Weights of a small GPT-style language model, trained from scratch on English Wikipedia: vocabulary 4096, no biases in attention or MLP.
MLP neurons of a small language model. Each row is named by its layer, matrix (up: input weights) and neuron, and shows model dimensions 32-127. Each number is 200 + 20 x the weight over its row's rms, rounded and kept within 0 to 999.
After each neuron's rows, "fires after" lists the tokens most often just before its 100 highest values on Wikipedia text that the model never trained on.

L14.up220,193,207,185,207,216,223,196,206,227,213,202,174,183,194,245,185,206,193,176,215,211,167,187,256,199,204,191,219,196,208,211,213,206,164,236,169,172,204,183,213,174,191,198,195,212,213,232,224,187,183,187,185,221,219,199,246,209,190,209,188,242,192,213,210,192,214,187,200,200,198,203,206,173,166,218,190,174,192,212,193,191,158,195,183,227,215,216,209,185,233,230,184,177,188,235,218
fires after: " re", " Re", " ref", "re", " Se"

L8.up618,146,206,232,216,200,205,180,192,207,183,217,175,188,201,216,179,214,206,186,200,198,172,183,216,170,203,206,201,233,164,193,184,177,211,204,230,160,232,188,223,183,218,164,189,185,215,202,247,240,169,205,225,210,210,190,217,227,202,222,175,185,241,159,169,199,230,183,207,215,214,185,208,180,189,182,166,207,196,225,209,215,224,192,206,201,197,184,221,211,226,191,208,196,190,183,197
fires after: " a", " an", " the"

L10.up152,196,184,201,219,183,192,203,213,214,222,203,212,239,175,202,209,214,196,195,207,224,190,224,199,200,218,210,218,194,220,254,192,189,180,224,194,240,215,198,189,185,174,198,190,209,229,201,208,202,196,197,196,212,217,157,219,248,188,187,172,188,196,210,162,203,213,170,211,194,237,184,212,182,207,194,191,208,166,215,227,194,204,211,163,217,214,189,193,215,215,198,207,210,215,199,221
fires after: " Sc", " C", " b", " B", " Co", " c"

L9.up41,229,223,183,200,201,233,201,191,174,195,206,203,156,250,203,214,218,213,193,216,231,177,229,202,208,199,198,177,213,211,174,186,183,200,227,213,190,247,218,203,235,180,201,172,199,172,221,215,181,184,184,218,179,236,203,215,230,163,190,144,177,203,184,196,199,203,159,205,230,241,236,181,196,164,205,197,213,203,182,224,193,172,200,196,204,213,214,202,194,201,250,224,193,201,170,159
fires after: " m", "m", "at", "ph", "t", "M"

L9.up399,190,175,201,183,225,214,186,189,222,195,127,210,193,226,206,182,168,173,189,186,221,164,206,211,178,231,189,215,194,201,198,197,210,201,229,224,209,207,152,219,196,208,190,187,218,223,201,203,184,208,204,208,224,176,151,196,222,221,192,202,182,219,211,216,214,193,176,202,193,189,189,220,155,196,165,191,209,178,213,227,209,141,194,218,211,211,208,196,176,194,220,211,192,198,175,163
fires after: "|", " ", " |", "-", " hold"

L9.up447,197,246,210,169,221,244,200,213,203,187,228,197,178,206,201,222,167,244,223,237,188,174,198,228,189,178,199,223,199,229,215,225,175,191,196,210,176,208,178,228,178,210,241,224,206,191,206,180,171,163,213,230,179,216,193,201,199,201,195,194,228,241,191,181,195,206,153,210,211,164,227,207,188,163,177,202,180,189,232,210,202,192,211,193,188,194,202,202,158,236,209,197,185,217,216,224
fires after: " |", " the", " a", " an"

L9.up278,203,187,190,168,200,211,183,183,233,218,171,181,183,197,223,244,182,188,208,190,199,189,208,198,205,231,198,234,198,192,227,174,181,213,196,216,213,163,195,182,205,195,228,218,236,233,168,185,182,189,193,204,198,177,186,184,243,179,191,182,170,205,234,238,203,223,215,221,174,172,212,217,194,239,189,256,194,186,201,223,194,213,201,172,199,237,226,214,212,220,257,210,205,182,175,168
fires after: "|", "\n ", "-", " December", " 7", " 196"

L11.up517,196,236,209,204,188,171,183,205,208,192,163,209,183,207,197,163,233,209,199,209,194,171,216,177,181,204,200,181,179,215,181,234,215,172,188,181,168,215,178,192,177,202,216,241,193,200,198,198,207,215,233,230,194,184,170,206,219,181,206,203,199,179,201,171,180,221,208,200,205,207,191,236,151,220,180,206,220,184,180,175,167,179,209,195,187,191,236,197,180,215,219,196,175,174,219,192
fires after: " ob", " (", "-", " app", " re", " "

L10.up260,193,259,191,227,218,219,157,207,192,223,190,208,175,235,214,193,177,201,202,213,201,211,162,237,211,233,202,235,198,188,226,195,193,203,202,223,170,179,200,198,193,207,195,186,172,228,197,174,186,199,180,187,180,193,180,212,242,202,217,177,180,177,202,197,193,208,197,208,215,198,206,211,173,194,197,195,233,157,174,199,224,194,193,197,188,217,194,191,210,207,195,220,163,178,198,178
fires after: " B", " 14", " H", " 12", " b", " 13"

L11.up290,204,237,205,224,235,194,206,196,185,181,207,179,173,249,198,169,209,204,200,204,204,188,187,225,178,220,173,194,213,206,179,214,229,230,181,218,166,209,176,200,192,208,206,197,188,229,242,220,185,225,178,246,179,205,202,211,215,185,166,205,226,220,209,167,197,227,198,217,229,199,179,242,162,194,174,206,179,194,188,201,205,209,216,196,201,227,211,207,162,187,215,193,175,192,206,221
fires after: " |", " ", " the", " m"

L6.up325,221,187,202,205,195,235,190,198,189,200,199,171,186,252,206,230,218,178,205,214,180,218,222,186,190,202,197,211,210,178,189,220,177,184,205,195,224,221,170,201,242,198,186,177,194,207,208,199,215,186,189,192,200,229,214,212,203,176,183,148,224,183,170,178,255,209,200,179,200,205,204,186,184,170,198,175,229,213,233,194,213,202,263,189,195,218,183,189,197,183,215,218,204,194,240,222
fires after: "m", " mag", " m", "%", " "

L12.up440,196,187,167,220,224,209,221,217,214,249,210,167,181,206,210,221,205,193,218,195,184,203,180,198,174,203,225,178,207,185,226,205,217,195,216,194,210,156,206,175,196,204,229,223,226,203,189,194,199,206,207,188,211,230,194,222,193,230,188,212,189,209,181,221,193,211,169,186,204,176,217,197,190,191,200,246,169,198,194,205,183,221,183,190,203,235,191,198,219,183,232,170,156,220,201,211
fires after: " to", " in", " at", " of"

L9.up543,230,242,180,180,208,210,197,216,203,205,174,199,196,217,214,209,185,243,220,247,232,191,228,196,190,186,224,225,200,201,180,201,175,186,161,256,171,225,189,198,204,209,178,202,166,231,205,192,180,199,201,192,209,198,192,199,196,195,232,223,181,209,201,208,204,187,188,183,186,212,202,222,217,173,210,197,252,174,204,198,188,213,216,180,185,229,191,177,191,187,230,167,222,197,241,163
fires after: " |", " 0", " T"

L3.up198,224,215,197,211,207,234,185,209,214,195,204,199,200,223,210,218,195,215,203,221,203,158,182,201,186,216,203,235,204,199,214,176,192,243,178,189,188,175,170,201,175,186,216,206,205,200,181,229,222,183,189,209,224,195,172,193,202,204,197,198,190,235,218,184,180,220,150,191,191,225,189,180,185,215,192,196,198,186,198,216,209,204,192,228,240,190,201,244,203,190,230,191,211,184,196,221
fires after: "|", ";", "-", " |", ":", ","

L10.up128,217,204,210,217,210,228,193,215,208,180,207,144,190,197,208,159,191,223,190,210,181,197,199,205,176,193,195,232,211,209,192,156,187,198,168,199,182,159,203,211,225,182,229,222,201,215,190,175,185,196,192,224,232,199,181,195,224,226,235,197,178,215,180,209,207,242,183,220,215,201,219,252,191,206,151,188,221,193,210,214,212,231,220,187,178,196,223,193,218,221,174,225,197,188,181,167
fires after: " N", " Gu", " n", " C", " L"

L11.up535,201,223,188,174,186,244,189,193,237,195,176,188,168,206,206,191,185,182,225,201,209,204,216,211,184,222,209,199,213,190,170,219,197,153,181,208,185,225,199,206,169,212,194,228,219,201,224,210,198,221,196,198,191,214,185,188,221,236,195,216,160,208,189,186,225,170,194,172,205,189,209,202,186,137,191,223,188,197,194,162,154,233,216,201,204,188,211,244,213,185,192,205,168,194,237,200
fires after: " p", " ", " \"", " ex", " (", " '"

L9.up47,218,197,140,198,206,194,214,201,204,171,178,170,231,202,209,153,201,210,238,214,222,178,238,210,197,194,221,172,218,210,228,211,202,182,197,202,179,186,192,209,207,234,190,213,192,200,213,225,206,189,186,200,189,214,192,218,205,165,208,188,174,205,236,202,180,219,204,195,194,203,201,153,195,201,212,189,216,176,174,244,189,198,181,178,220,206,227,198,233,183,201,224,207,199,208,176
fires after: " sp", "f", "w", "b", "j", "ob"

L9.up231,214,209,173,209,204,239,182,185,204,216,199,196,231,190,184,187,190,179,223,216,193,193,169,192,202,237,272,205,199,191,202,180,197,203,194,198,203,189,212,187,199,197,171,184,217,225,197,213,202,174,212,201,224,190,189,220,216,209,199,185,186,222,173,197,219,244,202,217,213,194,247,229,184,201,202,219,213,220,219,221,160,218,221,161,182,190,218,218,233,227,217,204,186,191,189,188
fires after: " C", " H", " A", " L"

L3.up137,160,192,159,176,207,224,148,195,215,196,192,203,226,233,235,186,202,208,207,231,194,191,167,193,203,216,222,235,209,187,224,206,161,209,224,165,192,194,223,202,204,217,208,222,223,200,184,213,205,195,178,203,186,193,187,215,207,199,175,208,176,207,187,234,166,215,179,190,218,247,225,189,200,206,230,188,196,203,172,226,195,202,213,195,234,205,218,223,190,227,222,155,212,190,171,213
fires after: "\n", "|", "-"

L10.up66,159,209,221,212,203,215,190,203,225,204,170,191,190,215,158,173,221,185,207,188,233,170,187,186,216,181,205,207,226,159,204,206,212,204,176,229,237,159,172,192,224,177,264,175,217,211,185,222,180,185,205,202,211,167,196,169,227,177,212,198,171,167,178,231,236,219,194,211,201,218,223,228,201,219,176,211,199,176,219,200,202,185,208,198,182,205,181,199,218,215,213,243,197,179,201,193
fires after: "-", " Preceded", " L", "|", " J", " V"

L10.up132,180,226,190,221,177,193,209,196,232,177,199,177,217,230,195,188,185,230,217,230,196,180,207,226,179,218,197,188,215,207,233,184,205,184,206,160,194,155,212,143,188,231,192,211,188,212,230,208,217,215,193,171,193,200,186,211,223,189,184,185,178,192,178,176,192,197,169,212,220,213,194,204,204,181,229,201,243,175,203,203,224,188,209,204,196,256,229,190,209,209,196,217,203,193,190,236
fires after: " cent", " sp", " B", " b", "b"

L8.up590,204,176,198,140,199,209,170,208,221,224,187,219,234,212,223,192,194,192,210,179,218,184,159,179,205,167,222,226,183,208,214,182,211,175,190,209,142,190,167,191,185,226,217,224,202,247,198,193,189,211,195,217,187,181,198,222,207,196,202,200,208,192,211,185,213,191,215,213,192,186,232,216,196,223,213,202,206,166,214,205,205,205,178,182,158,212,226,196,180,186,236,215,188,200,203,212
fires after: "\n", "-", "|", " In", " there"

L10.up198,199,276,225,200,234,238,190,179,202,191,217,183,185,210,219,201,191,207,194,226,207,201,151,209,184,171,206,196,191,191,225,226,177,241,213,179,165,234,203,221,203,208,193,194,195,202,207,205,195,140,187,253,184,167,173,207,238,185,215,175,223,228,175,150,190,220,180,222,231,202,181,206,180,192,222,206,214,202,215,185,189,216,210,192,208,217,204,221,191,215,197,219,169,214,179,205
fires after: " a", " 9", " g", " an", "78", " te"

L9.up614,205,216,202,198,197,190,202,188,222,185,183,202,193,251,185,192,212,219,238,230,206,190,222,204,205,196,205,225,186,206,213,193,231,188,192,175,214,173,211,226,187,178,207,196,205,211,244,224,205,181,205,227,201,218,214,169,209,171,212,189,187,201,199,202,252,209,228,202,193,199,172,189,242,185,199,229,199,148,180,188,195,233,199,220,159,237,205,175,187,180,211,202,191,195,217,206
fires after: " L", " B", " Z", "iz", " Gu", " l"

L8.up307,173,200,188,204,217,252,219,211,210,189,170,226,203,228,226,203,186,189,190,169,226,186,183,196,197,196,235,253,180,191,226,184,179,176,176,174,181,191,207,191,215,190,177,196,195,218,182,187,184,211,198,179,176,180,194,241,219,179,193,205,232,198,237,215,202,232,193,196,174,197,199,224,165,221,206,188,193,153,225,231,202,195,182,169,178,218,188,220,227,211,227,198,180,177,181,167
fires after: "|", "\n", " 2", "-", "–201"

L12.up162,215,242,177,159,213,196,216,195,201,226,184,205,212,205,218,223,175,195,203,247,196,154,215,171,208,172,233,195,233,185,197,209,180,205,197,217,192,225,203,222,242,189,224,191,186,206,220,207,209,177,176,176,201,189,210,194,220,197,220,185,214,217,149,217,181,164,208,232,198,213,217,205,216,215,193,165,202,171,174,196,190,206,232,246,193,222,162,206,188,172,233,144,181,208,188,195
fires after: " |", "es"

L10.up82,174,179,178,223,210,242,182,195,212,214,181,183,210,219,185,170,196,200,219,208,229,196,234,180,200,231,221,215,182,194,202,200,184,178,212,205,191,220,212,179,162,234,228,173,215,177,189,213,173,182,206,189,219,204,220,196,187,179,262,165,186,207,199,223,254,200,198,172,237,188,200,188,206,207,232,226,191,172,212,191,185,196,197,194,207,227,201,194,216,225,206,222,210,192,198,170
fires after: " G", " L", " K", " J", " B", ":"

L12.up405,213,171,179,182,193,207,172,176,192,218,209,171,194,232,194,228,200,214,213,248,204,197,189,204,220,226,223,219,215,219,226,226,189,186,165,180,195,173,234,214,188,200,205,192,204,211,179,204,198,224,162,158,194,187,217,181,199,240,199,240,187,191,192,214,195,196,147,177,195,210,213,193,222,183,194,217,204,217,214,194,190,212,195,167,251,217,210,191,196,184,239,187,203,229,188,202
fires after: ",", ";", " |", "s,", "e,"